From a checkpoint of a small transformer trained on Wikipedia.
Training: a variant of Muon for these matrices, 936M tokens, 3570 steps.
MLP neurons of a small language model. Each row is named by its layer, matrix (gate and up: input weights) and neuron, and shows model dimensions 80-271. Each number is 128 + 24 x the weight over its row's rms, rounded and kept within 0 to 255. Numbers have three digits each. A neuron's up and down rows have the sign that makes its largest values positive.
After each neuron's rows, "fires in" lists the words (lower case) most often at its 100 highest values on Wikipedia text that the model never trained on.

L5.gate2047:120118134106134129114109109143084110130113174141098147133165091141134112086101122100132130118127076140129186078141120104150092114093130146145127124135104140144122155157137110139142104100139122083119063168122084145113104107138112082128108178091131134150178130088112119109133117117117136135119142106123143110100080119096149143133078136133161121178143146138086147114106135128144092151099115141133120133088112145060126117176136140147132149128152110131130123059111163114150161151138111098132120123160173147129110106126129177112142161103094116098165166138145113122125135085140139158
L5.up2047:123094132136128119120145096137138135124160177099115154104134113171108091126137126114095099118144158126138128106145120117127147133116088139115118119145182116171110136114164168120094140119131105134100148102146102129140110121135154135109117084140164124133130126056097123141108126153131115139121142100118114129159142126157121120131126099089122128158111148155152100116161115104115144178121180090154104110167162167128141075142122121125143112103157139133104164136120154130144167134130136155112112132108186131159081102123124098129116110127141153130137126126176082153167128131115147155
fires in: "of", "will", "would", "could", "can"

L5.gate854:135105150144117117118127085150167120139156145167146110106113102148122151139121136135067120133140112099125113128158117151158172128119160090107102146135152097136116074114138141096129121083120124110165152144131122175102142157100175154085159129095112140115102148090136125082102126099130156103074124138148149116118096127103102123151122136145118148143126115107117154179109133080176126106116131154109114096099105142130152129121163113138113106186136149169091133129112115105151160136147155096141106159127142120183085096140157169121125101107145120143138124130182133077119176141109126157
L5.up854:124107100141155147104109129112142131093111129146102137096095118163139119135136105134165080127097151147112117118155129098123166153131078162153111142150109105111101130104106117108108114125070108127118127124115134142119129156156161157154127093150100129122171104118139164073128117104163074162095120111163146103133122121143112093191153120096139138140148132107070079135086111204126138123082111153139130098155135123133127113107110156146092114173140124147119164114114144087132167143121141121100115076143166093133126134131161125139129109054133115120075118145146100155141190147130123122
fires in: "born", "in", "on", "since", "chartered"

L5.gate52:125153173126101108124143127115114124134109130111107115113135130165109129149101135109150189161171125144127126129127135134125152084159087141127119177129133124145121135119117136157122119103108129128169107157136151096118130130127095176128048115108146144134103122124129104132160122125129104142137125135143158163100157130107126154106095116110128131167109099115137113134111134134161136153078151179161155133134123122139138095114128096104161150102097125101117132104145114089161136177125132130195128158121157075132117112124124117137120118127113201167091194131128140135109177164126111107
L5.up52:091146098144127162150130147124134162084102086110145144119167100124150140105115124167165141177132099110147101196090111141151131094147126103129149121108088131135162125102123135102150139150113169132115132113075105110143078115139133121169116099133093129176132127105130126099173127135126132154178150135183157149129119130118106124139111151139070157086161115125134103157163154162130143134110094120141144116091155094109116186147131143136107161082140109165118148145135114139084123143089096161126132144134102098126105154119118135128135090118164152126103110090123128132085137183102124164
fires in: "in", "to", "by", "with", "at"

L5.gate515:094145134111143130155119123108142122129156100119118142109141110098128087164142116127124115131148143103155099125150152102138137113178133147108134156106099160076132120130137125195183156103134161126111136126134145091080076127115119134141126134146109098106104148151119126151096147111121109125121155118111175129077143089101103119119103131149138072137129123116124105091163127148173149128100126145164123110098184122134144130143112117209125127105150137192146151132064087110168112148119154088144122159196122123155125099111139144080117120147090091125133186152115120139167133175137125144
L5.up515:137128131151158180090120164132111161149112110112162151131133121133104079094108151119153125126108143141106137157148105096118125120176137118108127126132134129132090119153141137146149132140171101160125174110108116084124108124167113141150129148130111141110142115140125137137146197148105089145122142112152161125141122110158152130141081105136134142134134118104136115099118086158147107150118114128147140121122131110146111106118131143123068139131135109161154122153108094132131121134149164143111109148128125124165107108141080111124102124156123102075138112173154163143101138161119142126
fires in: "of", "in", "on", "for"

L5.gate1484:161119073122153131178124108135139113142102109136129134085146126110130157152109110146141150118113115184096139105139114120122142134106092099138130122129112110191142100173155085149135080149117154104139153139105140186070173144165113120121183133093150126125149187080126120138110102106150124157149128104110122133112150140139124121127094141148093147158128142146156115116180118108090102165156152128125111124134130126111149144145115158115175091126124133112136118168130097125124123126099098119135120114125123105135145141112077160128096153152107083152109117112085126123105116132132104111
L5.up1484:150167142138177103123146143116139147132159128135153125134153134117103142167120121158180131106063133113133122124110137123072154123118130120081077102142087116105118089131118111123137104149135152116110145142151150153109180108116127116132182131094154097101142173124103136146100132134100156109107142129139140132166150104134076141126144124161106108137155113103120112154125138130118087129145122099117139150149097093131122108131122190103116094120122115124133095157108136157106124082133102118123128132140156154131093153138142142134109170128120152110144151086088127124117135137131104102
fires in: "of", "on", "the", "from"

L5.gate427:118128152156162123133162122129169126136111156086125139150113154130066103155118123112089146121145150160095129153174138151099153149106141089122114100126142097117154132107189124141147108085113095097096139141107154151114112156131140126118104190106123080127140121139110146129193140161101155122105126163179129114141114192130155084144062148123107118101158141062129152143133135152099137112134102107132147136151078151125107137126166118134133145139094110122093088073149119093130178148134178115117109128141168138101109103120140106146119155141111115157163105148156125098107115129097124147
L5.up427:113150129106117080119117103103153111121107120150130093150128104140146115131069094111113153076109121149121112125125129137105081138099141130134183122173099165121151147121140145145142130125135112087101163125150109146103111146110115077149147159134132117160121124122128173154138115141120110094155119155115134180133117131110121105085093146160110091118144114132143151154166148172139170137132106130152122171099116117125140140121180118138118140166103175145133159116120094139117135188124155121126126125109098137121076108116124162126107152131087103100089119155088110114071111086116140082
fires in: "a", "his", "one", "in"

L5.gate1715:154135160126187081146089111115121186148122114114127150105133135131128097114140157122139110118096140157157160135136171121145125141114132154114160156123109132116113104117120141149170124143117144198140145109162114161136157126123109089084105150113166141136118109120131123124127099126119125071152181175151144134137131111147107134143153127106123099114094159121142113127099124114114146132137172117159090183105073136101106111122118143151139150154131109143174134117080115132157151154112140111079130110151106106135137123118100114110100134137109157123093148117139124126141106126132120110
L5.up1715:113117147138146120126106107106141179157090149150164127162167119106114082191174160126112150115098108108117128113079122079133152139116111135131120147114113086119117154144156140133131121127148131118174166128153138110158138127137159118137117150147134166107092161101115082134114073105173120128134102129134145117107101117121103166119126105128177154120100137121132118111140118117108123178162091127151136174099107089120140157113135137109126103086168103106144141164130145111115117142134110121118124135164113126149128095111145151150108142102097070137143149132124123088134123146136080150
fires in: "to", "would", "have", "who"

L5.gate2475:128152125139113088123169119101124091149121141126099141104122162123140096131162143132137138145160115124152163106118127094126152113128129137113134109102112149114163082142132134114157166115117169135128120099139097131091158145158141130154086092167101133161124166172122146115121107134158155101117140142098117124143123141137106064146138151104110120119134160151164140188127106144091099110179134107103105115055144129109142107105106083154152139105124130156139161152113141154087127102120172136160118163164166154131143107135143184130084129147115100165148115176127160142112158123132151145
L5.up2475:143139175051151136090141123131135079117115120168102096126134169114143132108156143112178134149155112156131099087108125104114153113061103120107147120110102143116128140115124117163144119157144153145134099090139151166136129128144155169105116128075142095160099153122094149122144174052089142132137107141122156094112133156164116080155179137137159123106136136106156130130128226108121103129129089116091139141073113122137144092102115170132126130129088105125131113156136178140144125106113175163115138140115099127145143141130106148135073120083122112144128093100170146124137074161109107114
fires in: "his", "a", "her", "mike", "jack"

L5.gate1010:106137135098151132144133150063117139153113117174142120138165113106170114129154141142142112111163146155107118153159163146132130121104132124118180153122140091119121120108125150135116114134154129164159136127128145125134106121109152101091089184139135130102120098110155131128148084143134148109153142116127141147121079140135183143122144123112150121135133127090112150122129149100123108161117134145162127125149150122111161140110169130117170108157123110110158127101151092141152156086142104191102136121107089122117165141077148128088096141157124111114127082113164136135141114178131141115
L5.up1010:109124184071170138134171147076085116137115084185145118167144133110113108115150118122146091102142158161128104152121152160126132108145130105143165143139140110101112124108146171136127097125151113170150149089123155109104124119111129115104114164120124131089097121125139133134133088135084130092121114128136162151116082104097130114141143115111170109181121136123099126144136122110108120162106120131149133093136149142135164093125143149124142124120128107122135103099107108145180159080120109138126123106101112114141151128116141129111079130140126101117111099120153123137129099147144133100
fires in: "and", "to"

L5.gate616:140119138119132126115146111142107108101152171101115100127114114121114133098113110118088148147142186140118074113109104124154127113118107076093153147134149136112110117135106141149131113094107140170060107175123118160106093103116108115127148166088111084127139143151133110171108156085177126145170107132117137109107129166105141091135126163111137125079081096123125163100162175154140132083158124156153116137096134130135152158134122115087137163116102134151109142151135098165114178125103131106155141171150116115175129161109168086135151133120107114136150130175112140127129151113109137093
L5.up616:140062128101168155074167146120132082177160161078071113176131107116120122167115146154117150163132129090124146108125097095117122154136137111118201143120140095106154151134146122113137169074133204103133110142116152149105101092123152132106081139091136082135148113115156159164119123100153141111162126123106139103136127145132150145122149143125127158112141115147079076103167141136128121082099105155147146144120162138144120130129132171145126111144132140130097140121136107122140140098140154120124165122122167160162101130121091104143137126054144098115167104133139122109123112093127126147
fires in: "a", "an", "at"

L5.gate1475:072126159092148128115123076112133155128155111130143125149145113098143104127140154137127140096107104152139116112117129168151155114124138120122116121152164095155108161143115107163143110153126070130129111157110136110108085106159145133078161124127142111114117114140115156116131140183107141147093096120138089165067114188132154134138116112120132117157129072154115140099138163106101062117114093118130135098102149138104172124181135113105140116128108115123134118119149141163143125132117141147131160145163128102142150115153132142150110118109171131125110115129120146130087114094173146094
L5.up1475:085135158113151138157153108110156157137115113161160119129110134145096116094167122161127163073128109169145104149171100169121136125151099116161146106151096118114105155134085105137111141069133124155096153151084171112143104134150127150128166140130120098115138136126127102084122179166138136170142126135150098114121098152129163122142083138129170114135084108151085139083152121115086110113087154113149126134103122117124119123150118130124131143156149100157094109157155119138171137145133114164139128142164073144135187095104118155142108169104155123131170131091110136095114097113122130111
fires in: "and", "but", "or", "than"

L5.gate2297:151106085122112136144099083109143163094108114158144114107147116142106117171106117138144085096135124110118136116112097095116153110148133144121162154160122153122115153131126083132103143133118116143121090140106126176156088148186154076130122126120160139045142129098132142160114113134140106134155110151130193136151124136154092153120120122116119111112144098125093130114109134171160139107153128145127158111150137163079126146136137123140139119152159163132131139146107147101155176139124146159125140144175123123151141133123120140124102134143135094104093112085164156117142145148130159131
L5.up2297:119130116127178131133108113069139155148104123149124122107123169119111115146128134153106104130148093184126168163125131146086113113139126119109140110135129121127117117141130076114129116128131158151090077139138118150083111121181146129112128132127153153113112138132112098121115130103109101167059119108101096129172149166154143088167135143073105099095131120154110126139121102115149091102147171092130140147067156060149078157121105084141105133119142171160094132145154130141151135080126113121074144096101162092131112121166130142103104102124153113149135121156097109134067125138121153158
fires in: "and", "called", "told"

L5.gate1214:122158126141129141131129124115118122110107119153121099118123180103126171099111126158081126095136146154144141088128147156136147127113110124114134116093156093098140152130114119186125124114134166163147128099110126118113102149123112160089158166142158107157141112090102125142077144145134142152125142077150120122108123150153116142112105127131156122113139085116119138134098156104166103090126108168149119126140105131134104068156128119131138141133159102096126152174107088085130153128146117101159133110150131127048134110125080131105125163139135161136112133119152123111135143108134148160
L5.up1214:169135165145158187148104058117120037126144114119136153130072127157095099146128155165151121139089112120130084107145105133110111115132116123142138157163144112127104126111107136148134146121136091195133162169130130106131134111132114128114183106105135123137109179126150159125123135149122120178116157135135146122140161112095132148159078149150135124126093120117178140121103110117114145080082100153111153126137126109118171120125068130119160100165148142128147124130143117083162114153147141112104098104153078111144102126133127154138165114135156154144161137097149090116168120088144142138
fires in: "s", "the", "not"

L5.gate1263:149118128194084133124144149142100100139128131088145135119108143159157128140113091146136147142165174106130098127125164133141135123091143150123127100157132129123129134116136117115103141148140128163139162131111147148092085097089142089104079059141088099170123124078102129165123124176136108137135107145123090096134132122138149120134134142131147124157095135133097156141143151118114168090068064095150157149143144101124149086140179191117168140096122122142143103145146143129118131144092142108132129139109137134151104105101086185087131139098104129147136098098116138146135146096125119147
L5.up1263:110161187158122127140143122069152100119061139104129116092074095170132132122129144108154141169113102142149123124125110151134158098096138123133155134155132093128163112094082120105164140197138131107137149132143104162113102105086132107145093074127109145153137131110110135141105140166127110091125154108136114135138128149114130127121089104091111111112116102151117141182144152172145093128103064143121107128124105126118140129117146170127146163115110108110166118117145130120116115118135130144140128128139122131147134131154127154138167122081124148169116116130153088083149129133125122122
fires in: "for", "in", "at"

L5.gate654:104145131130158163152127089085102111125097115124136111103109197139075125139111080095130106129109150158122120119167094133139138121180128119152161141129093126164131176134094091180128131085120141126124165155075116136076124135142143116098172158166089152146132134112178109122115167142145120140126098137190180116162164098134143141117071098112120136128149151167125161154090138165118132151130156155114152172123086132125108156121116094085146155127102156103133109150170149110111138155124112110127142131136124135095164123153133103142148146117118115177164139123158140128107087113163132140
L5.up654:153182142131136160162125101152153099141142130139084158144066123110104084148135161119126120097130156135144138109116091113160138100156119117188106156157129116153146133110074100170095129107097124095138139103138132102129130157131172119080152168116125153134143123116131167116136135169130146132153147133196115121130172125116142114176082098133128165088114145150088122114125150169136164111111127155126164189095120100123130122132130128122115122083095136128128103126132081122146115147128136069159096123117141148122123112158146128133130118124134105144168134120143120088116107093150135159
fires in: "s", "and", "his", "her", "returns"

L5.gate1192:100157113110113099120093143114125118120132101114158129144109104126125140142121118103066110139106129110105108173105080140096155119164074151144161145138097175076169136133119116113100176106170157149115096143157100102108163131122137088154155155136121162145164154136088133150118139145116118083152125119128165111130130115144151145125091168131138135147104126092138140105147097157143126141151139138192091120101109094159145122132089162156154118130109140102128108119094145159154144139111170112119126152141140140111116088109122156091165111095112117132121145150148086153145106120125109134
L5.up1192:126147120123105117146134126103105118126142155117139123130122095132118137115111123133081096146112164168125118143098078108097133108139100126148092112143127137101149130153177142129114175097157123175151124164171113085094166125122147093120150143138105170131139147151108089112097143131114152127124102121122140138095140105145120118109107139093141165164112105115129106115132138172149118161145079177189133121129139128099159127147117144136127131131125140109119108134103128161147137109096121113100121170150140170112097106132128105125161072101124135158134127137130090099172119109142123139
fires in: "most", "more", "ozone", "oirat", "26", "tore"

L5.gate159:110143111142145126139127088139146136170116122121138085115119162109093141079131127166147165106110096121129135080098083168132149110131175073118113148169129121132121093136126100114098150159143119120106106148162154145116123168197128158099150114159130103126114142154118096169109139148129121154142098142124117101120111121127135133105105129153086143155086114158111141149126099099124101099183115066094169141145110149123123140132178142106130148110145159112108133118134111105113151109112107141087093084156129152088099114099137124100135132125113104146144104132140126108141120164137112120
L5.up159:106152141122156097116114119124134114098113162197137085151116104119143115114112133082179136119118129115131098120184135150095123162109115097158123159145090128145153127118125100122127134100147150179118118139137128089153118099126114103134149131109132094135135111128076085176153142158126118093143110125117127173126123106148139111157163144124155158146082132133135183129161126144139131136136098133124133147159149109138130157112125150122075133122121119137110157155133114099124097078138107089101130104169093083148116112107144122084133146131204107083142138112108144123100154160136162132
fires in: "this", "from", "such", "the", "since", "1655"

L5.gate483:116110161132149130107113102155110144140122114091107090109107129125148124101101135120160144081114104140112110108099148147138122144141141115118111158105108128117148159141172151118134096100099135118146174172138098139115081124111132138148110137086127132147116124195128124133120084139155110108105134134162102142095154121122130119179123105124110139091118127110170113121163114121096134108118115114126120134138086127139161134099132116103130081160103151176161139171091116108117125163102138079161142094141093146133104126132151106144161105135128130162129112111127117096129134128156101103
L5.up483:100138127125159129120142089129101126151140142127119131067146163133092063154157117139152162143081091084128152107135112153130132123118141111127083111128063169133131139123180169117140089131119098163103161152145109141106103124114153195137149139101149101126135131156136125144112169109151114126165132121131165121121138159161133158138148075135105162134130127132151113146158120092167141152120137181123091146117118084146167113111137119147140102126126180086115093159100097140154103144145130151151123107102092141129129115125137117112132126130121143111165147120118113120155155138127085129
fires in: "the", "its"

L5.gate2767:143081058147153084117120138142106139103114144117139161191148103094095142119102098180133093133129151124122172089101148099197111111137102163089155119151125156093135153102110143153162131116137115131164145133125199158113150129150119085130125141127126114155109100148063123161138136163144126129102129103122165088137111135127148116113111132112139124126126148124113084093122157131174156108154114130126133121169124111118129168128137134095092133125138125116126140125082122182117141114178148158133129126093139091146141105156121115054151149111134103098125119139059129113162083169119160104
L5.up2767:151140130148139137102095080118139098116144157077153107079155152157137138127117122155127154153105156112090118150145151106136134143132137164086122120119153103119132110109119092173121149128129136145130142113152131148102112162140174131114118094166103137156109152078099111092144114117146089174120153106118142130152108131080104122115100104129139158146127098123095131127142139160153146086108138172089138149144164160134135143093137112154136146123111132129105131119152142140097084096136162146162146142112085089148149213111124151137124136141144139156158167134115117099143136127154156141
fires in: "of", "in", "for", "páramo"

L5.gate433:116122163051140114091147137149133131164141125104083161102111135149126131159132136137158117154126144148119177136109152129129140159135112127099188143145160122124079104143138124141120152149150111121163107127084105131105058154126103178151126129118093130132101138138133119146111118132148101123137106167120138135182123133153168147195122142134132108109140117113108102111108158103150111118131160134144108139130110135142133133108112140100130111116133115168122111197122135127114139141150112114135133130116141129116103127143104166149109176100160129142146190106148094106134104171115118133
L5.up433:128088172159115091111092139088096150160095134122084137104172132124103147132129116162167146099106103126143136096083147146161138115132103111094154124091100114111130089159087100137070126116143101166151118148114152143149136121155095101123130106125113130130138128135165115101135147169124138173070120152104134152104105129156168126144125119105160117116109082167113107091156147148078076165119104119096128082109123112109105163168091116141141131109122104108124138153124127128152143121140117117147161146134106121110085155124148110113150185115106153125150132137135113172119104140116150157
fires in: "and", "the", "of", "be"

L5.gate2524:151176109160109099173117084106129153164168172120083136116093136125161179140095102146143107150120113166188101160140169151141128146132141092144160162121091157085164152143125129133138163119105117093122125133138115111203142094141164141131147090149142155139111142145111155135129155129132145121171116098163124100120123130134120084086160111148112126111135113095116143128103135128142139141152157124125131132128126124110110120092139141161144107108092141133075115099148158111147146157131138115135103142138167134143121159152122104197154132115163190132178107181108127105125096114134119118
L5.up2524:132136191094125158105162108097102148103158110170119119131099124163138107136095136156124128166117093099100143096107175096144121139105132198099154160119149154135109140125142118088107095144115102085139169091083165138147111086096105116161116069137100143146175142145130132130187167139180155120112123138160154129098146188106123145132132112150105096183156138142126157101117146124134122134130094113128093168171125149139161137122103160152078105097135159147100104134097123109145135144137099167114149113114166094118107124127089134140182145103123116116129106173118185152134126179104099124
fires in: "her", "of", "personal"

L5.gate1760:144069134144168128149128139152136094124123145093181172143116155098100123083146108157147133163106100139116111179127150153127137062137107143125156133151148123135151134155143116101135143153117147131108115125133134126116108168144132179130092133140094113098134128099110083126168144172129108087137094126150135154114145115126154137089161123112108111131122163137083160127173117112112135083115156159096101154115110127085149122127158149098116144083131139145129124152104138117135118108137146134110106098118115106143106152155125152132135131139094120111146154144126116095141122116110122131
L5.up1760:148113124120141124151170108116103120156187131129125151103146148157090154147118129113144146143158125117122095151154169140134108113112104144120153085136129137107099145139179136150153152162153113125118079097152123161142071149134135072135132148138087097110125130119120142147142133146127133127163077126109101163132149139127139146157154132114110118180170138115114107111107116083128120107111161136129119143119123135101120142079199130112089149156132138157133136127083161108126101121135126150118119107143153090101156134139111123166119140133147117146190127117114087153145143152135151167
fires in: "to", "into", "in"

L5.gate299:168110129154142116139150123155122102141169158134158129134152121111096137160128136123122123115121139113132118085134157139139108132082131143098147159118123156153153119117105186095107152168152148120145129151133106167138150180115096149141166135085129127158107125106121153103081124100120160155125159114132118100172184147144145184126150142117121099142156168143146137114105093115184094125110112119121130117140136155157137143149111186097076111132118145082145126117143128142153147124087121162101150107141127126165143129148142127128072099072102114137118149125102112129135175121124088128
L5.up299:155144155147126110136117099125119156100148158148164144115152138129109146113124094112142183118090122134113120091111135058141116121102128151098144144115166140135145097134154152106122154120166116128130130155135115125147099136114130102101154124141131141117119114136097125057146100167129110110123125102125131129129121139113172137101108141110104108121169124133167118091148097111151118083124130123074091170147096147158129095125087127199108092172128141145140171085095151102130120116138166164095155132097171123175118082138113153089119123146140086136144142155130156148155082125156111094
fires in: "made", "said", "called", "stated", "found"

L5.gate2856:078110103139100137103107103138110122140081123146129148102151091128114101155146127096118127161129117116139172136142124075144128134103141131160149155143103146123147131125125130121107142110129083149129134108108136123133111147132147125135171108148127177127090137125134102082119130110116108121130165134153118131149111103126117174126117142177138170163135095159105123096096158177099127103110145119096152104116134118145144105090118155106163155158135128098129126099126112091092144153174160106138135186098149119133154117125127107150127147098110131154147123116105077108140119081116189126
L5.up2856:110173154136114165075129100138165128119068121090160114085106159185135116131120088106130115136164092110107166146099087106113141115116125104140111113140109106139129134131151116114103123122175142206127118091150154130170093159129119141125125087141145154189119128102161117096114164116119127090134164170141118119111120148137157173130078121133138161129128123127142132147135168141111132106157153128110134137115120116087107113133096108087121162114151102136158118150138127096119137140156111143125166175099126089090125123149104116123168125108083079132151091129068108121078124105125154136
fires in: "in", "to", "some", "number", "such"

L5.gate2848:113132118135114106116113119104114145105142094131137145141100125142111096119109119135133127135109156147081122148128145142135162140145150129139103153195175101104141139135131127138160128136098190152084155129108161154118053142140131113198150139159111119161147151137100105128132188134123126073112139173149157122125102124084126131120124119151127120101188160147141110109148107101132099136105130151129153163137133136076130146113116117139127143102124101125151106146141094112143109135156108123125132077139160106108070129129092140167139118113130123099102144116173126121130138114136106119
L5.up2848:170125111142163110084129097103121141145144127099111120104168116161112159137103101170117154102143112108155111102104104129105138147163110110146128132153076089106148159144158114152071109065137113123113134215175157136145092132138138150124116117119126127121130135147132116186114111150166136137138116110135150123105116101174119098133164131116134130118126089146131134128139151097139189104107104124095147133123100078122093137101086107155121158120137120136122150140101165129129118131148128135099089144179151130157143129136127122100099092100132141159144081102130105092141110140150154146
fires in: "and", "in", "the", "scarritt"

L5.gate1039:096140156129116099146151097115123120118130103166127104125140134103132167127105076111110097117127123156158106105138087125139091094117146148122106121136139131116079198134125175113117092124132143104115124157126104125141151121108101101126154109133141059111123121124106104108088130125135078152177113156113119130069143115138126154168119157146126120117125107143136133104137066123132130153169121116100096114145110100140123096105066113140132131097118145125115132065074114120178107133141140156164125120134107113134097134163139106137111176118118130140146166125124157146102152148110138129
L5.up1039:111132132144071109124123116098131174097180116140130138128132133143140128122141104110092096099118116164142130119158143106131126116156128119156112139122127155140116191162118136098182109115138103152121124150110106139130113111080169159163138156135129148109110141113124148134105116123075105147157094129098146104136084148100097116135103158130140157127116086091145102091142118134165111130138115137132087114143104120119121111173114128142067091132124129143102127105105095142172128140087140156143117140133127106114082166148123145110126140137143168150101139140103130173135080103124135095
fires in: "the", "a", "of"

L5.gate2177:121104151122124112132112099119112108081148093118147170164155141106145123080083094134100087111115123163117171147138101157134113127125160112096206114125152165110058138111125125148120120129141087144107156142127125109118141145169141144130116112124135091110160126136139168095158144155130111161158136135135160132149141118121130159119118123116165090093117128089064165134148112094149103119135135158106134116142118196098088117130138128176135134163163125147128138147169124159131156162097165146089112171135112081155124113117078169114159105093124149154173147120151107116080162114095085149
L5.up2177:157146119130135123122132125124164126121111076152141108096145136157077101130134122179120125147122151143114130094140146128114104097136146122147094135125126130133151140189110134165114147124115118170153123087121102105134120103134152114099145135163139097115140141105095129134106131119132124100071120114091100139160134114142120165151076132136164113114175120144122131130129062132136137111180139149115131143133120117120110104126133108112127158112135106076118146127147152134146117098128135131089099105120108112178162054119102096112129149122147186140153113166131116143135125117134114106
fires in: "and", "or", "united", "prévost", "de"

L5.gate1494:116145160130151085128093118142123134123083116093139078121117128148115138137077130151138115105119113137160134132111152099162114158139138157162143143141119114119152132126087130107132124102124116152152155131156151072095115152095118086134140147115090090111117093166170106102135103163159121110095151154139091099155086136111107139177122148148110160161147132132144142137100095168090127145174160098125166136121129088169183119139124122099179107076145156090136121086132102137148137153119157140130156148158121165099143165157106100124158156141173082140139140173112148142125143156122108099
L5.up1494:121117147160156171097183124148184162083124150120164087150119148132117119166114139114105095089155104125140140128110111099169100100110134154084120140125104179108154157145146106126155116129161113127161104132135122090158108138142127109150100100106076116114151102137137136156175151153136119121149123126107113157157103147125138148134156130115101142134101162122126085112115115152080128108146109154087155100144115147108118131140110145108164115140149110136128115102109120117143116078125080105153110138094133135175112161186143105065137131134155139158140119091129155158100107151066078074
fires in: "from", "the"

L5.gate2345:150135099151079061132152128170106140071194140159137150155141148147126084097126130127175113125099127170116159104131095109172134120124128086145153151122138120125095108171124127135097176159174135147098104090137161141122116075146098108131118135103122155150120136122108149089154113122148152130134119118097182091141150112088121153124131169101168145115149133151120114137123081094104138108125118137115130165111133091140119095158146120104117125156083160130082080146083117137169134152159125162111122141112129116138133122148152155130148104122144150140107111083088095131126125119125137137
L5.up2345:111125133107129107108133096118153118130167158140119123116132153081113083104127125143125117116128085148127166143119109109138099120146148088147138141127127148125131100134155130162125142148183169134119122144166142182097102099081103105097097146118110110152122119090104139115163115122141108136117138153159161072109158132130089155152089107092164153127120168167134105154104111110163148109106111128134094129112141110154112090123149145114141102147135195155125129153113124115199091130137149109063122134147137105074160118139186160108172130140132148140098092103105157140119099123127145138
fires in: "before", "make", "there", "score", "never", "not"

L5.gate2585:126111114147140122107108106110096146153120092055140114125160117130112158132121139143143095090144120110081124172133140158132115170179120174112164129110089142127134143139113141106108099139133145168151130117159162105136091099143122137144137090124133143123092160139111126121117153105151143148091119143171159141126140141127108133114145097112115125122101100116137144161126121181115132147143111111127138100150106128107126142082127164087152125070141167109084152141096109137140144145143105097128122162113143131123146150151106108163140154130142091171171089125128139167093167129158119116
L5.up2585:127120128106125139109121129137108138151153114103082129102107121163137113108111123133136147130178106157097134119155134109152152118128110100160129117121072156141104155163119110175109116107153156112149131150142102195111151137129106182172144125112109130155164116099149128102155126128097134170122110124113141124134170135140133154136130125159097114136126126117131096131108111134152114112135119099168111113092099116155132129129119119154108125145111154160122118148130098158130126138125143095161116127087130099145117177124151153122166151150077131117135096095154131124114133098149143113
fires in: "the", "in", "life", "family", "of", "from"

L5.gate364:151185135135099104169130132175149122113136145106148166103097127087127162125104098164127101098136135085128138102204126112124164125135113119114120115116142140157125173116089132143114143143096164105138131147133171128137106133100092132077129123191107117157102146139106124115154123154131130160140130125156099143135138117147142132133152174099151124101135070106157118116084128155118133091135137145114162116158129145139103127108130143114185140137130129116117117092121117133131113107080161120142125124166126140097123112143120114122145119152116180121123116111187154136121148091136189113
L5.up364:143177133118107119135110158143140135159149115140174095115111132140156127084159121088154109108109116118122111129141117113150100130123105112122125158108156131163103111131096136093124097136122109092090144151110095114116127136170149198104170122159145132128101150142100145070166110130101144103130137169169144144134159153117150064166121158126124145094115133123135141119100088134178155134124127136107126108105131132119070089124146100121127123111154114125169167147133134123138119102105114133116108124124076093156129151132126078136103066127133134148099126151089103116153122104136150159
fires in: "a", "this", "an", "one", "some"

L5.gate1604:109113153070161107129121147113092127151149134083184134158114107131152128131138162136125142128161100115141106151121133119132093127113125122154122134138106115110107158150139140159166095157126120116122087155163147110112087173121137147107099085140113088152117156105128158133150122121132127156150131116108169087137100108152155114152106106078139117136105124148123135172141150099130132132098087132099077107122120126095143075117137093104124121122125155125102110126119147076167143110123168059134090138130177156134102142107118126143080148134083108157161087143096163144146151139081133155
L5.up1604:110122169107100094142099101136106124159155116090109124087088107067097134126099120154077097121091146137112127144126120104112107166121137169150160128182135178111130158160138165162114048120140135085140127144144144151085137127127171145140126101115157108116116148098132149100126127114143170129126192146173142106179146107182095122104141144123158087133121123116155133123133151100144130111127137119106100099104090105131147114124183188110101107153140139099139141096105134130118167138101148128088132099124125131160079162142094152123181159129165106159107140144149164113110115104110122137
fires in: "of", "in", "at"